MLP neurons of a small language model. Each row is named by its layer, matrix (up: input weights) and neuron, and shows model dimensions 32-127. Each number is 128 + 24 x the weight over its row's rms, rounded and kept within 0 to 255.
Before each neuron's rows, "fires after" lists the tokens most often just before its 100 highest values on Wikipedia text that the model never trained on.

fires after: " ", " (", "|"
L5.up546 [122 142  98 138 140 123 153 136 141 163 125 143 136 178 130 152 111 133 139 112 154 143 120 106 116 139 122 163  98 101 128  95 113 122 154 129 140 134 134 112 144 125 139 121 123 157 113 182 110 120 138 137 132 119 108 169  90 144 154 131  93 135 109 143 115 147 155 113  86  77 142  94 154 170 148  91  67 146 168 144 160 171 110 196 115  79 113 145 119  94 123 155  86 142 108 115]

fires after: " due", " Ab", " |", "b", " under", " ab"
L6.up841 [132  96 111 131 113 114 129 147  99 144 144 121  82 166 169 110 113 128 116 119 104 143 133 129 135  88 121 153 138 142 121 110 154 115 123 102 127 105 130 143 122 112 145  80 136 131 153 138 133 133 128 156 124 119 115 138 155  87 110 124 134 162 130 156 161 139  96  93 116 121 111 138 174 193 108  90 176 116 183 115 114 149 141 143  71 117  94 105 158 139  65 151 104  87 150 142]

fires after: "-", " |\n", "|", "."
L5.up208 [147 152 141 127 127 144 128 102 134 124 148 159 103 129 148 123 140 103 150 106 171 133 150 163 117  99 114 150 142  96 118 131 109 114 149 107 137 123 133 140 155 166  70 142 136 130 148 160 106 145 170 149 102 159 140  67 112 110 154 124 130 128 142  81 102  90 130 130  87 168 137  97 156 137 119 184  98 128 120  91 168  97 149 148 160  77 117 125 121 112  83 140 123 110 125  79]

fires after: " ", ".", "–", " ."
L2.up103 [128 134  68 120 162 107 183 138  93 181 161 119 130 117 126 157  87 119  88 156 104 133 117 145  80 165 159 150 109 138 117 144 136 128 163 138 111 121 133 123 107 109 131 111 133 114 130 110 130 164 131 143  89 136 150 131 160 138 133 142  97 153  85 173 160 133 134 110 144 123 135 128 103 149 123 158 136 123 140 160 207 131 149  96 144 144 112 107 111 152  88 100 131 135  99 153]

fires after: " |", " ", " c"
L5.up446 [140 127 116 149 116 137 165 151 135 109 116 118 126 138 116 173 134 175 126 147 122 155 111 110 110 143 149 130  53  98 116 122 131 113  73 147 102 114 141 126 146 133 152  78  92 118  96 114 124 139 146 152  82 119 120  95 129 112 118 155  99 122 145 158 168 130 145  92 128 132 153 138  68 138 157 147 124 139 114 144 161 128 133 125 127 169 147 114 153 150 108 141 135  91 145 128]

fires after: ".", " the", " |"
L2.up327 [133 163 118 137 105 121 107 141 112  42 164 142 133 149 140 117 133 157 106  85 150  80 131  65 129 125 152 130 144 139 137 112  62 117 145 118 159 149 140 131  95 110 130 136 127 113 112 161 125 131 132 172  99 148 147 164 141 144 125 175  80 145 119 113 162 151  72 131 116 102 110 146 134 114 134 147 124 119 140 149  84 109 157 144 184 127 103 129 127 112 154 113 141 101 147 104]

fires after: ",", "g", "j", "z", " Ab", "b"
L6.up112 [125  95 114  92 117 114 103 137 114 109 149 150 142 128 145 126 116  97 113 100 136 138 112 108 126  86 121 143 131 176 137  78 187 140 133  82 135  97 157 124 168 172 131 116 139 187 120 112 121 162 110  92 115 116 119 138 150 110 115 150 108 151 106 133 112 108 118 118  97 128 144 134 115 126 140 148 161 115 172 102 125 151 111 130 120 126 161  81 133 150 102 135 117 124 149 138]

fires after: " "
L6.up28 [169 145 103 131 120 131 167 123 116 125 162 100 129 153 106 125 119 127  89 112 156  70  80  93 127 126 116 131 111 112 115 109  98  95 146 102 138 106 115 125 109 102 146 141 103 118 163 126 139 149 131 126  93 154 109 138  77 103  75 145 117 146 103 116 172 172 136 112 137 104 119 138 190 139 129 120 137 136 134 137 143 125 131 122 112 149 110 112 126 141 142 163  95 144 163 125]

fires after: " "
L6.up199 [130 117 133 165 106  99 135 105 137 176 141 116 137 137 108 106  92 130 112 112 129 104 118 109 122 104 120 128  42 120  81  92 147  92 121  78 134 107 122 145 152 132 143 113 104 140 122  87  85 115 123 149 140 114 108 156 134 125 152 110 106 151 133 143 182 114 134 100 120 137 127 122 140 158 130 136 113 102 175 116 106  90 101 161 109 104 125 136 107 182 146 124 145 134 166 154]

fires after: " ", " S", " P", " Z", " p"
L6.up233 [130 118 132 163  67 118 144 133 116 155 134 130 149 121 133 113  82  81 116 159 118 119 150  65 101 105 111 158 132 145 128 155 101 122 144 142 124 147 114 130 157 165 178 161 159 134 127 112  93 116 140  99 119 117 145 123 125 133 152 137 142 147 125 129 123  84  94  87 132  73 147 120  82 110 167 140 131 107 131 147 111  99  84 128 140 116 124 116 151 148 130 135 150 116 107 146]

fires after: ".", "==", "-", " ±%", " %", " Pts"
L5.up69 [147 101 156  89  58 112 123 128 202 131 114 148 115 134 135 131 124 128 157 101 135  83 120 123 106 154  97 160 122 140 126 100 152 124 125 127 110 130 128 106 184 169 121 109 139 157 146 161 132 137 129 104 111 118 162 106 141 117 115 147 134 118 132 108 113 193 152 123 136 145 173 139 129 137 140 138 128  68 131 100 156 126 132 159 106 142 132 159 112  98 113 135 135 119  98 113]

fires after: " ", " |"
L5.up669 [147 147 124 182 115 163 123 138 165  96 130 125 121 161 159 146 156 125  87 129 112 111 141  84 135 101 123 138 106 128 128 156 120  91 161 121 153 113 149 122 177 105 149 120 110 125 157 148 170 118 107 126 111 141 107  98 135 118 102 168 125 132 107 162 129 110  76 117 131  85 143 116 134 114 125 156 124 113 112 152 151 131 134 185 144 160 106 147 141 162  94 166 105  78 156  97]

fires after: " "
L6.up956 [108 112  97 127 105 145 135 137 135 168 156 145 143 100  97 173  77 101 140 132 143 163 137 105  83 122  94 146  86 105 133 115 106 129 136  79 129 154 142  96 173 129 144 102 136 152 127 112 142 136 176 146 147  98  97 153 108 147 139 149 107  73  94 130 124 128 127  89 114  74 114 105 120 132 166 159 121 122 155 134 146 114 151 152 122 147 109 126 107 120 129 138 140 123 125 122]